Weights of a small GPT-style language model, trained from scratch on English Wikipedia.
Architecture: no biases in attention or MLP, untied embeddings.
MLP neurons of a small language model. Each row is named by its layer, matrix (gate and up: input weights) and neuron, and shows model dimensions 48-143. Each number is 128 + 24 x the weight over its row's rms, rounded and kept within 0 to 255. Numbers have three digits each. A neuron's up and down rows have the sign that makes its largest values positive.
After each neuron's rows, "fires in" lists the words (lower case) most often at its 100 highest values on Wikipedia text that the model never trained on.

L6.gate201:095134140198133152105102145108141087130103178136100163126126144097090108159148115117125157144188131154157158102143115127101123131140090112167096096090118163147118131145137096117138144099108090172102112142120117120133115144117111141142127123172099106088117111124094132141091123120130159147
L6.up201:115121124136144094105149136174138152077105095173088177142144159111119133153086096158094167116134133137137090129167121107158168141135093125134135142131121118145139115157117135122073145137144112103187110089130083133103135125066088103139166123124112171104165142128138132160166119108142129128
fires in: "who", "because", "that", "continued", "while"

L6.gate359:134165115123136151146103115115116074076141113144136130126098124114159146128130120110088134113147131093170128146106101145137096116125119150126145135144144159111106114101166066096131128131133129131152126136122104143137148130168095137155144151127128161106121066156166134109152090157138192152
L6.up359:122143133183135098164127106117111086133161128146117138114120132152115113130159146129098143120155108089105079145188083114148096073142124138105116108142159175127119136093113135156130121125116104107168117105156106151169135148146099118120150157118152115100120107133147126134137125080108162129
fires in: "as", "of", "also", "or", "for"

L6.gate276:092180139144145104136118078144125193131189149115093163139067151113141132115144131151107128126152149090098145159162109117136118112163146164112100148104162109145097097105121124138136126150121112131150167141138149105134160141161123153152115144109137107102164113154122159117177160136114132120
L6.up276:127146134094117156118128113109119106155108136130105123126102139131124129100139111124121143126105124128095112166107141151112127122124116104138128101119151139105109175106101084103154088114123136120140150106168122126130160133152143083139189101136135129114161150097080139124126206157131091132
fires in: "and", "of", "website", "at", "born", "birth"

L6.gate335:150168124086144104139089121148083141132115112102116172153129102126139138130151132151146142143107144128115127101142103109100130151127129190110096135078130126140130113123170157125139167115152087126133097132111157076114168130149090103099150099131103069157112149134133158134117150143078140109
L6.up335:121111133125113086129128126132152077156130120112099158149122116165110122133071116131136178176106110149115133110112142123093125125143104111132131127182104142106113129143134141114149100113109170125106150095108137148188137148112044104105164056132113116142149146146143125115114117160118070103
fires in: "that", "they", "sculls"

L7.gate376:136127152115148160174149113120093118107111095085114119135106149130115107173082063139133130147109171125127093125113135128136080102118091129118130128114121135139165116118177136123156137108166146106091144128118122129178129153135140115155146121138081093129129150109135149119120178115143155137
L7.up376:071122167130079093107160174154141111127080164174103126094161115091131135119177142121151148116128129098141134094104121124147098131124153111134074136110090176137113085136108138062143121131112166134188099094104135120119150134132110134137107131139108110107091135143124114161117142139106114166
fires in: "to", "who", "they", "that", "and"

L2.gate35:120166189154126119147138117131100118130136103120111142141139103136126137116128109092096103131086110107072139127086130125151116124105132108164085143155112124138113124100156157107147156149143111098100137106103095117149165156136129155103124164113119112140121112112151145136140103129105159115
L2.up35:141143114144143125172135127081139154106127122141135117149096104141131142195172082177143114136108109114126114124118134109186119151122162114120155108125187113116159119113125117125140174110090124128102122138118135144138124089118116132114139124133088150136077163120100126135149097122150104136
fires in: "government", "forces", "troops", "headquarters", "politician"

L7.gate249:113150096125094116124101148154118120103118103118136090097163135125121117135106129087113138131094114182169160117119178184102129082146130129079127104137107076085136113114126108138109123100090129117130121131119154107157094070143150102102093107155149087074140168120143169143160144121084126136
L7.up249:077133148173131118090141091128122153119113091136093121119127147132153114181148109121117084151081140127165170123092103130102179138148136129162095124092109139142166097131082100150100128142107127079117111100175083147133117113155112142161129145133138113140113121140167139153162127152113155124
fires in: "to", "in"

L4.gate445:139107131165105143121136110112105116097141153130106132083112152142168108145134126142115131130151107132123126091112137150129080194125160124147148075147147124146121141156099156128138136131120121103151144116177125145092144053150126139146135107183154136160119137112178152141120141079134134111
L4.up445:131134150158104165152161126100110152154120111110111134122119147144142118171133095182107130106135116119134099133118136151145106162128141108132156116159127110148146104153057137090119152156109088101152149178102100167162104139079128121143147129153154123149106166119147110128146151128120106112
fires in: "japanese", "radio", "radiometer", "gene", "television"

L6.gate236:103140105130137133146112150171160101085135126139116128141091146123144104124105096140098118118109173130119108091097101150117086145116113135145102170140151074153119131081148133127163105127096106115121152146119082123140196118144107155156134164157118108114126122134134133153064125155141125157
L6.up236:129099158125134130093124123130105089131109128148160134144093172154162174134096122085128165081122121125087137132131139142088133138123098146118100125091058101143167119120120120089135142110115122089088128115106142136143158119106150114119146105128140156124162112141097100110110146143091173170
fires in: "he", "it", "she"

L4.gate184:143160157149112140110138119138133124115098154094142098155126096162099145096090104143118145105122123108112133144157157139146104108138085135106130067126094133119139141110126121125166108101119122155122132164116127106101118123119180126128151117125183106119119140158148092116118126126092133073
L4.up184:125146119120131101150156092133138125141056130141107126135144126131134143102094082161138108088121144148144120139142141130174169115097145102105116118132133128070145085129123138124120128125168119129117114100126109145133125155125143158119154139098158151106140155127131120152124148093071141109
fires in: "there", "husband", "battle"

L4.gate428:155106106115125142130169122140114172153160123182145143168083135150157114115142144137128143145154135117121131119154152107159102090168098150154131116150099130134111097157107116153133102120125136136132153140075149127121169132145101141139166125170087128109122127168121137155150125105140121090
L4.up428:145116074121130150110149140133116163117150139137138123158061136122104115108157161140100119153139143109121116125140171080138122107173150125135125131132105112116134090168086100158116129146105093103118113117092128141124123106143151113142104166160096170149133156133137121145133149115152075126
fires in: "had", "has", "have", "of"

L9.gate437:151085119104098145115095129094109144135141116134090125134202138099097141106109132152149140154131135119134107123139123159157107141140160124141085129161134175135129135139144105132127103171142146114160165171147144170131147174126158131162150156111115128103151145137133115139141138137144121143
L9.up437:129158113117090127088137100091138114097156141116113066091132135129126141130115142128167163154124153139092073134159108127111137129097138147127155158098126147122121141139112073130074087197149158096093114155129111144139134124187139096089129159131122127146137123140088159109121143124140125161
fires in: "a", "of", "to", "for", "from", "through"

L7.gate4:118124097137167110161126104142083116067147131079097138108106147136147133149097140118147132095148129146130113120135173142114174105119116128112157098118136097179130076109161122121115112132179142134140136156152103103117134133145154175140116090096143092124127102101126075137103131139103123125
L7.up4:120116116130175132121090180082168125155149103121153157152123115113145129127144123110097120110080105125138133166109113114114128133101133186109107119130093149163116090118127090123116119165116161114098144117118180129099127104109150103123076138062092144103145122095173117121139134131139139146
fires in: "of", "for"

L4.gate420:108131108145149193102078134154131125124125133128100139081164121142170123155133093102131149119137110131110126085175117180128119121104134151096164076130154130170115134069183147134102150127127180112140116129101149118160158158139141133115112098150146108147122103117139135143132124105149081119
L4.up420:092131128123150124093135114161121126128154103103073124083112124112186128171138129071156130093112140143115129089133128100126126097126101120094103086115149158127131146118141110156143108166129109090113118148110141095110132150111121117097131113142123123140124068096137143085096120156150125101
fires in: "of", "popularity", "a"

L4.gate81:127115098144163075102118143098116096139163159113132160103151142161143094111124134131108159151140110154140124105134136131125151176139155153104150171152143124186122129107168130115120127133119185109120123108165176142111158138152118148132081138142157141115123121186116131169130118105128111153
L4.up81:111092088127118111114111100085166118107171130115116149131096179144147102094108097149102134145137086115122143112141145077104106154141143157125160152091150129150116148103203124130119109131133171125097117119182141123089140086125121106132120128084147137114123105169128121143145087121094122118
fires in: "of", "2000", "2001", "1999"

L4.gate222:103114142111104145165144149123134166124100141116147147127143163134125131131171133116101113121118079144131124142165084178136158104151145107123117125142151122168139126104168100192140093111124146116087118131135124152145184173134092148147140137175123110115125096147160176163138128129121123135
L4.up222:138095110138117139114117119123158118154087120142125141111119174118150134130140087173130132131165089135105124091158110110144161139139104090127075112080194092165118147117175142148159105131095119134109181142133103112100160149121112144152115137144101120139123134130115129132170115121117121152
fires in: "and", "on", "of", "as"

L6.gate85:079150132123116090141165137117118101127127151144142131101148139143141134107155148139147103153120132154167118142122155136144108174106129104137150127123131133128134101124156114138123163117164087127069135190155091118130159102145111138120156101153116120123135154108140121149070130109123179144
L6.up85:145127082134126143156081126111102114124102117097167167115159159119119137110100164136123189102160155095144092155170147139117129131139144100138129084149113117134163135127123122112163107107154146124106128200115139086127101136145174092131179134102126114114108130148095161121184105127150143106
fires in: "as", "where", "after", "while", "since", "for"

L9.gate321:101112139091141123146077139121147147082117107143134104159146110130141070110090104140122143118123160139123124090141135137102118099104120116150089118111168159128124148121114113140117103126129140143147067143121094171124152164139122108134105108163132146121157172094131115136140151133088168166
L9.up321:154117072131127138164148135138127108099135125113121089078132101130118121137133128136090154148105088127121152177142118129139094123148104156120099127117095138091101155173094095113124132115088153104107099149136122167080124108129131053125130104138123117135102135130092134127105119112153087105
fires in: "was", "as", "were"

L9.gate226:112152136132131143100152154184127112163136124123103107155135116171154117068084164097146129124121083101121106137152110159150079171153136113095107138104102124124102134094115147120111098122155117122097123139156146131168162163131093149160145107102103113095086094110103147106123088136119156138
L9.up226:136166112081103127138135108139169140077155139142095125112137112115107125120147137105145129118124147116094111106121062134126101090099112127085093108137117113100130102139105090099144071093148092093135175105138136132137159131167151140096136159155102097089140116111097118124072071115099108117
fires in: "and", "by", "of", "with", "from", "population"

L2.gate184:100131116080088160122113128097105134101175083120144117102149144117169126115133125124143105088123134177091155142103175144132095117145110115161137095113137114143140155101115125118129172125171098180152143131162099107143123150151115126111147127113139129094139136069118149092149155116169132105
L2.up184:115115146135142122154141135113109151119165099150112083151106105121182132141145096147147086116128113131155158141104140087165096148132131116172140147098129161088142167105133123164122140136160140111134173159137150115127136141102123137108146133132149089089154121148137170134142113135146142080
fires in: "career", "town", "politician", "turnout", "community", "academic"

L7.gate362:066098135123116135128100089097102099145116088115135135092134124089109119155136079148135122087137136122130134153103112115157114124194171135192124161108151184128114119148134119126124118135143139109109124141122139110132119111156091138199145135123111108118086101166118139133151133137100143108
L7.up362:154071135155117101192156088117100098113138155077141119113137135106148117092146152121145105111152089099115105137158133138118128137135147141116125119098122154145164141141120157079137156144117122138165135135129116124123159138132091124184129146127106128122112081146122157121146125100183151165
fires in: "of", "such", "there", "claimed", "also"

L4.gate247:160113157158128100114124155175106053142155113150074122173135132166114097098126179139127163136133112113141121114080156109111115097151096105154143154100113146122105141091105062148124168124162096158127136132126125136109128163128154119136118106121097138148107109139101138132053131145114135150
L4.up247:124122124144165157116156142118075148165171076141125156134152109143081124095097152153147120095117156147125117139108150125153119109121116134178123105133087147173099113129103108117130128101174130107116136142130108132140132112114087109088142095145075120125085161150144145129150082120107150090
fires in: "its", "south", "archival", "ft", "august", "1"

L6.gate270:136132108171109120124148142143118093122105084112119124176116113142105130152111125150133145156126109153119139183156114149119101113125134104119115138144124110166139183120146124100104145115109165142127072123147138155137152123124135110115146110139112095132137154140116131120122121138104171143
L6.up270:109131127097112122136133145101130105135144164143166150142169107102146128080124085130125153123173142153143102161131159105141152163107137118147113119086141131147092114156174152143101092148114158124111109140094175140131116150108134129143103116105124081109127187125082128131137133160102125111
fires in: "that", "on", "than"

L9.gate245:167165108132093099099123113085129125132152135132149073110152151119120106107119127128124116100076124145133110110130141131157070134119113107140119089162176114144110151135154137152129126099138131112115106152129142169147153136132122140105149126124118163108150106074117113132100179132118114163
L9.up245:119088137109134078144178134133115130176157089123079095119127134106138150113109152129121118114097136162206160100114173163135146129151169155128082134114147113099138146114143114127108128126158140133136129121156161127163094144150159090122081122116105096073086091104134134120114131138143146147
fires in: "between", "with", "in", "both", "over", "since"

L4.gate204:128116173121069128175098105127082068098118133154156104143094149138142165166122164140129088158140122178101108094160151141131121144142094112135109123084152139106124145120121129147126106126108130112126161109098182132167121097141164142140170124186104123148164135147144150135112108110095148142
L4.up204:131127161121113066147064105121122129132132135077145100139146130155145097123129158135117130071140112111127109131150171148134143122162127116127100123066131138119124102127134115126148134122110142125141167107078099098144159110135117107089181169153135105140104150130113106119149116148107151113
fires in: "be", "were", "was", "been", "to", "being"

L7.gate433:112105120144151122103155136139115100114140116145145127115091087091134184176117145104161130143127130109131100120095118169124100065106163125122111184165075115159150095130138105143149126133175138111137138114124124172139137133157127133096161144109160128094113148119145111115113131138077153138
L7.up433:174115118156098112126141117146108109077147175122121151102134115100161186137115133122091102154142116120116160103115107109161136151112141073132087134095123119164079130124100124121122159127156108152142096115144125144101097102138130179172107143121110108115124130113130151096104146160146115132
fires in: "and"

L7.gate3:128136109156079129168124134100126108079165149122139117109103145093157122134085140132117132133172166157138140179131129127128152158164149150177109144133173135106133096120134149171103116152126089091108154165097082119142135109160139164136110125119111124125103117147120127102147146125095114143
L7.up3:122103123095158116103094139133076130179134105101093153122092102128147139134124138139110088129151149171117132115114145140159130165123142123080125139106066123121145100130152119158108131101039151110115136109119161128158130095117141127146124094125096126155156129137132112128125149109101099164
fires in: "to"

L6.gate163:113148118079135139081122128111131139108147103165133146125110146080166145112130154179115124150137153154076135102119124141129147125098130141131124124105112129137154143125168163157116114131132132197167117137111111087117127141121126108123099106139088120154141108119121154121125162112132165115
L6.up163:131102110112110127154124138127087147108136100091133148096104102112094121110111123120164155169160103100097085120129143135118100154143113071092106120120170096139147129106128083120130146093129147113146120103147148131149117107110108120132118137133098089142129164118131128157112114132122149148
fires in: "to", "help"

L7.gate37:111126145128163162107158118138112121132150098103094098133127128108197142128110149116143103165146076145112144097121131136113141106117096088108098147134068113144104110180130155128143151080117106102136093169112159107108132124153116162175112129111115106081081126151138157106103140096107151114
L7.up37:100159178117152085144119121153104107125086136108134142137133116115130107136136121136140178131079117097141133112133130110130123109169173153152125126109100114176128159119163109136132111156103115100155126095095077143207114142131121088133122129111131090143140108162155125171116147129143140146
fires in: "to", "not", "also", "could", "t"

L6.gate368:127185112143150160105118167096124113115117097125122146119175145120124122114135107124111142123107166200153103088106142185102123106140106136173102114128128130133094112132132113081139119099155122138102069207144134110097153134109150152133160141127116149149133084120137066113128111142150148151
L6.up368:176144111101133138161104142089115102169140168124147087155116119143110109099118117121128119145150168077125089126175116144160127148158181128115181114111126133162138136123150156124164137129117148110144133136150149135152132092165137129146139132157097116150115117114167138114136148144135170125
fires in: "of", "most", "which"

L6.gate285:141085145118113122125126122135155112137103129106150118117141147145156126112128134125144119091118149130093142140122131127117134086139172104143122122164156140087159098106101091169099137108194115136119103095119111136146141131125144079155143133173128147126158122105145088088123106180085126104
L6.up285:143150109148151149089109095133146147148121105107113137109156104139140154105104123136108106109103127145165141082184106071140134129124144104149127075136121112148104096162090133064154181117110107098115151130134166083101136131134104103157171127128142136121089166116120115087142150108135105120
fires in: "was", "were", "very", "some", "hassl", "widely"

L4.gate155:107155146134098120152086110117125146137128108100123084107129179147103133091148169125161151111153116153129129095142091124118115090123118142148139145167131181132118105110130162122150073124127104155124110087122104130144116156165125123141143113149116134110143126110111099121113129159094132179
L4.up155:116094144128161112131138123154139120116088120119112145116167121117142160184081112094164122098144138130112150136099127158090128112104097103135155094109142087138151098140145147079141068124100131108099097154139107106129119119159130103108138155109124107133104150118108165180095096120161107145
fires in: "from"

L7.gate294:121084084142163078093110135164127141102144127116166152131138148145100082108128131154075110117077121144147123103102116118146121141146136161124164180123124091158110125132184128089153154157124142160121097105140078158154156151107101122108120137165128137083139094119144123145172123121138152195
L7.up294:119130115148174111120151116097109164114167115132153153170125160150130114090146140148103111120118106115133072123128129119095087154141132140128127111138157155175146097141139126126146117138189153112099135155107112142146195134122091138116109103126091084131130143143122129121174106089128118151
fires in: "that", "best", "the", "we"

L2.gate26:138111143118152125075138107091135113131150097137111086160132095146133101127138122128175081117149161133093082104124126138131123128163095148086087100131094133136116142140171083120143095114132103126141133164147100122150139102146123131104161127178170124122133170123122125111111123151086095143
L2.up26:127109124140151108099133109108128117141137078165126099114127102113132126108138099106112076118156136121098081088130102085137123122180120124075144082110127139122089154121161111150154077112129094127158142172134112130139153123133117122135130141173132110132131204108122144139142091153103097139
fires in: "rochdale", "annapurna", "external", "extorquens", "suffrage", "appeals"

L6.gate265:170103123123106140103175119092167141142139086109113126116165126099110139138128158122094157116130124137091131109100142140130127157126085110084137119156128150118161123113124089099143167149129201106100195146120145126114115066131160154147138123098120146157102110090150131121094170129109161147
L6.up265:104138192162154152148130070112128101080093140150137083096119106138057099113146150137087115123080132131118105110166097135125138096128102160118143085136166177099114135130148105129132122100148101157119119155119144126113095121136124139151127134100125145127154123143132128150109093144091121112
fires in: "for", "73", "30", "apr"

L7.gate382:106115135120108153142103134091181144183130123097144118147123153092167079163173102173129143191123158118114138132110139123113169159115173112132084101088140146131135152126127171124121121107131145158149115129110133121101113143180115149214096109143135117104124137116138148135128102108165129119
L7.up382:114154132127126124137137106101171111155154118127155134106128160106120116145153114165102114156140150115156123154075128169116097107128127109137103152099148145173147109150084101124119105160128085176162098146099161141092120127160128121144129155131131104161129101107094148125125060103145156122
fires in: "from", "up", "of", "moved", "back"

L2.gate280:127147103112113120156124150130155150125104140213132126168110119130173156154099123149125136081112135129131085181176153143105156121098103090152135126159139104134137109143141144181132167129130103086136140169133189119146095123141115093102118132124112147111102168105139128130132117096137147140
L2.up280:111100107105122106151132100098137131125114125150127096162162136105138120109142109150126150132059192087105143162152165137088124149151150088126107129126101077078170174145169119156145127105132117137133161127113139163101115145131139129135127137122109110084128162143140138154154107103114104129
fires in: "century", "football", "league", "1962", "politician", "ambassador"

L6.gate396:119129135132152088144114087122146111104102119132127119139144133157133105163133214155098142110106131172106112135147159152136135130174136132111165146123101105133150127111143151156170102131111131135142101167108197128141137169167126088106119164140124084118125133129112152150128131097109153127
L6.up396:119139099112116130130090143113136108141150112142131128134124104127120127104131112100148110127122124113142122173117126120167113170142175168156096132096109177105163150138109139131136127142128128096127162124122196089154118105073095149138101088100126122126098101110125150142121123102128140114
fires in: "had", "has", "also", "instead", "was"

L2.gate121:121153159131111156127133107155107144138129085113099129156164104176133122120109137086139122121131135165116117115104093156097159121139113122126134167143101085114121136129130117094151090163112161127147153116159108125142130146126182130136146163126168157104118130124117106159092140097107161177
L2.up121:120127141117150128102164173123127085118145126111134118135156082137140140126055111116105144130140131147116104115127160147099140144122118147079145140129152106120135144115131089119184119195133142125146127154135097133135135137133162122104141179155164112119121141131080076143118139170118124142
fires in: "that", "because", "thirty"

L6.gate417:126109153129107125108171152172099130104136129121115131134123096099142097158118157105138108152144109171124104126121193136165119120118167103136120112068116113135137128118114129051170113149145159105124111127129134103114127106112110098112102140160169135169113130089089143127122129102131145131
L6.up417:141097125091133121138129136118158145140111126149118090119122134138128165119097118124140114164130095103114139140178122120111159116155177096108146149104132124118143155150080108115146090088104122134162149137133121142132062113116121069092143131160082156104083104091109166142075148166132136085
fires in: "to", "be", "being", "round"

L7.gate370:133170125143144126142132129097119112133074132124110146135132141141086109102149113125152155140086077146137111112126154131142102135102160115123134155130136133125128146083105160144124120139173139157112122130105155169072110158154116114137096144106079117129154153115175097112115153118121177148
L7.up370:150099116122162178127143100104118139091112152125147111134161164136107132158152126138110122134095151110158153124101118150137148149126131167118108101109131116145077143091130161117102136109121132151129091180145127126060141114134096131195185135079075128153127170171100144124141156116146114104
fires in: "first", "second", "third", "tenths"

L7.gate299:126090139130130166134117127139128122124187097104104144086138154137149119132103119124110158097151125142114112127150104148145112108120126099119141100156114124135102149132146156151156081185118143112140148160147134134136159112136166119157116141138195134156130157099113082095133102102116104174
L7.up299:148110112141099090114137081156137134117129137153129122100130137158116128135103069122150119086168152140167165143200141154134147085132147124090116166106135157103132099088171103147129149095160121167109163151117153119146111107115133132119147112113142122092138152116144107169111115129121147119
fires in: "of", "to", "in", "category"

L7.gate235:092134136151136126113162109158157131140123091100078135185124151158137161122108151107155102139141104138115154080134103162102137088127124152171091116115081125105128124133124090110138111112151144108122146157135121111148149106120156117095129101061147112155136096143132127116071134137132146139
L7.up235:123141126168079093122127145119134140138132107121081131123118159144124101102173120159126136102134145131130134110119120115119099112161165177133134089156102136102106146166133135130126108104179178112150145164157145114140101078095125117089147093136139086162133117160170152148101109114139123082
fires in: "on", "in", "a", "by", "with"

L7.gate357:129132135103133084092118176105155147128104159146161116132135137127140156139126122142142111137139137160117138099154151122154134133165106136105095148163103107103138151062172105102159163132136127173097156176156164148170088148120077156157145138148147124128149156156140130149083147162113143143
L7.up357:126166123148121120126129102107162156103158146161122115106076158128146147119162128111126106134137129120101137128117107109142140135170113137120122127120146098085135151124119096087106111119111119146158110175159174087084124074127099141137150121114160147123117149128130129078134154127145120101
fires in: "in", "of", "along", "to"

L4.gate108:117119129145142110119154131122164141139111079132122094131106122146134117111120110127162121128140134076108141113141137126088141146147105187088073112102171115153177086100112101131173124132100134135135080134117121164104114146138104144138098133103133146109161129160173106123168093135137145127
L4.up108:141120140106132100121124152142101124122139124147132127132132169122151105130124160092110093074115149092114077135100142101121156145091109136162138090109106090144106130120096172138152121137144125130144110060163128098143163079178103120148111146116195142120161108103140112116123076130124137116
fires in: "it", "gone"

L6.gate143:161156120156108135103144091113148150116130111124143151144121113127135107129103109121146069094156127139133161058086147149172083150163119164103125115145138114126116129086133089090160154134141144122084140169098131092115106141099105122131093104165094136136109131140153114121155150148091158074
L6.up143:084129148138101164177119149139095116185161129111148133112104126127116109092146048126131115132109146116091152165123139094140107149112121120112100133160102150150141093112200167094127104129112079144122124113100120095103134141125133171125145157133182124115116095150120140102171100113103103125
fires in: "it", "that", "they", "this", "there", "of"

L2.gate267:159123109113119136119104124107135163121154135179130147106105121081137117118165108151153107122134143151138147108096160098126136105109148163172124093136153116132163172140105185097133131149104130107104135138121111126089146139112132108101145117136082138150095126176139144142166135142162102084
L2.up267:133123117106129138101153117152111131134131157145163089109126153115122126146181114124133114169147132143137126113104132109101131093126126177134166113106160138116157157187129199129099151097105104154141117147127111138102125154116145135132115094095089149161114139123152105128156132137160109120
fires in: "football", "points", "rules", "injury", "appeared", "military"

L6.gate105:093137101110120145138137125110113148105134117145112154139129143133178157119151163142090097123117146148132157121123091154121102157151102150137110081116142086125132118149156081130110142081141134129149099151081139146115163094170151104138098121145131098156110078080148200147145147126104132149
L6.up105:116146103089089096110130093136120132156162165105162139122161126121140113147085124112127129114154114154120135161128123128104154105120129129079115139159117100175130094149144200172122144159129134123121082106099163158135111092100114092089144142122119124151154177100120120120157116144146131098
fires in: "to", "up", "out", "not", "also", "only"

L7.gate174:128117092120069110111147123144124110120106135196135166135078153135153095154137163145116143149145127088120125111151138136092136116107093108194123133147144134126121102095098139144144124155151154124137126100172101135132154112134175094205114114142121109135088181085110140110117104103121156100
L7.up174:135147112115090098127132116144107134119148136087144118150144098141128165144166149127129155073119117116124131121140088127169146150107119165130123063139106111140106111126086158095114108164150139098143073160111121140138112135122141124146134089137137073158145152139108131168117115121130136100
fires in: "as", "suzuki"

L9.gate30:138167135151139132107149072123120162139121135119193186128120124141099136118126077141136153150077140161102098133148082114119117153155150115105113151146093099165106135158140118085139098101107134120138115108137129142159065104118145105107138144139114092074123099123112099123140106120157122126
L9.up30:123137160115161156137146120119128160127109139105109141127090142090114139094148119130172142137157093144149107141140100143143095087135107138130137111114129159130146144159124113132123123160130133105129160117139128126124131086107152098160150146161128082118114127073108093144180122151109073095
fires in: "and", "that", "but", "i"

L9.gate229:129146121121127113106192137133162140122146112112125096134099134132107125162124134092135109152149077163116115119119089117124134129110155137099116089102088153151086141148115143105175138118123101151099118124145145120152104117094114156098127150136104123103142073145194182145100110134134151136
L9.up229:107169124118085143126136145134149140095122130104117161141153166167104144135142120148158136102100121130128085072094156139098150191129146106114111113150121084103123144102148075153116160129130184112108095115145139149169120110120107155076092136142117121126161150130146111157164120090074094127
fires in: "who", "and", "to", "then", "that"

L6.gate282:135163098132116107133140117148143139113140136149101144123060164070093169161185132161108091091135133125106142106091125146115103104130147099142120165120143100112114114118117107096162121133131109136128151102093095088143168149142156125138171100174139152140129135145148136069120148117168143124
L6.up282:146100148139148117090183119148140146110145090139148119128093155167123188108159169133128118112166111093111126084118107120115146134087103123148108101082105129130120103122089097083117113122143144117133090107096084150126113135140137129115139140114088147158148131124134130151093140132128125123
fires in: "and", "or", "so", "go", "get"

L7.gate322:114107119132126124091085140167137095118150120070117120095130122156160135079122114135130120116140095153164164101133127152151090083151137089140151078134137147105128104151153120091147111161153087115123126105120172127140115139138150094150149121128126072146107130121145099087148170167140148156
L7.up322:120126077138075114134102169118155117110128142096129148143185126142131129132117120155158130150148153146112120133176149134139145134123150128118163123123152124153141089169116124160116148122130154154089137138120154134125124134123137151097080156155103123104122093139071124168124170088136127148
fires in: "to", "under", "and", "by"

L2.gate316:068168121155113138124130145189093113136125119110107187053137151135087125118136190154136143111140102131118104138118111121117119117137120149136119102136116133131146122099080083131154109093142110097108108115115178107157138136152144117079103121194133104167145141143087063111130120112109140157
L2.up316:102163127120131111066133129118112080167119140109111109078131118133124093109177132121126138123104152097163117142125111104114143082163083159105121132134088136123147109120116103078154146110138077117127104096121144110126119126093159146137116173142119121138164131111132138133118126137152120115
fires in: "when", "built", "formed", "date", "form"

L2.gate199:104114124113145158076104126155101151121128049130120116117128103166145123151102143108116145144126137112108106135166100136199157145144090126107120162131092115116105126124121145127192129135113099125126143123100142100144106092152096114127125113116113096165127104148155166106108134137114124098
L2.up199:126155108118119105142140118129179123079131057161193119110108100168065132116100100131120118124126158130132095156135119144119105131144115151127096103163153126096137117132156128109094160100118122134088156114076124142143103095170114150161122095121157131121115120111137083108118134136106136092
fires in: "was", "a"

L4.gate32:119142131133104145110109125172174111148155070137107106131100109121146127115153157134141121117154090147126135126123121135141112073115154158125121152153081121132148095146093155115170177148154133133125115129177167097102113154118148080171110155168141099139154144162132152127138143105092160130
L4.up32:128163140119101106121148090150139152125131122104109100115123128141126189111150188110119149133155149125139127077125108096114111126116145139126096112147161075099140134156137123123144149118097114158127126108126178153143137104108111110083167121153111137136148131182095143164136128124104160093
fires in: "to", "procedures"

L4.gate55:116107125140148127117136132147134089123094063119129100121158166182152136101161144116113143143123125174131124154143129129186178156157097149066140100126104157117128096127148133110104124123134106127149119140136111118078089115151086126180155116158117121113173090074109144153111109142146176153
L4.up55:117106105120115125155133122135144094151116153107171111103131122140095142118124137122123116136135152086132128167126143130112154145137122091092134137129110180105157128118143119107091124163115134109114084114154136159107137126159134157166142110085145144139138099105140095167130096145155131134
fires in: "of", "for"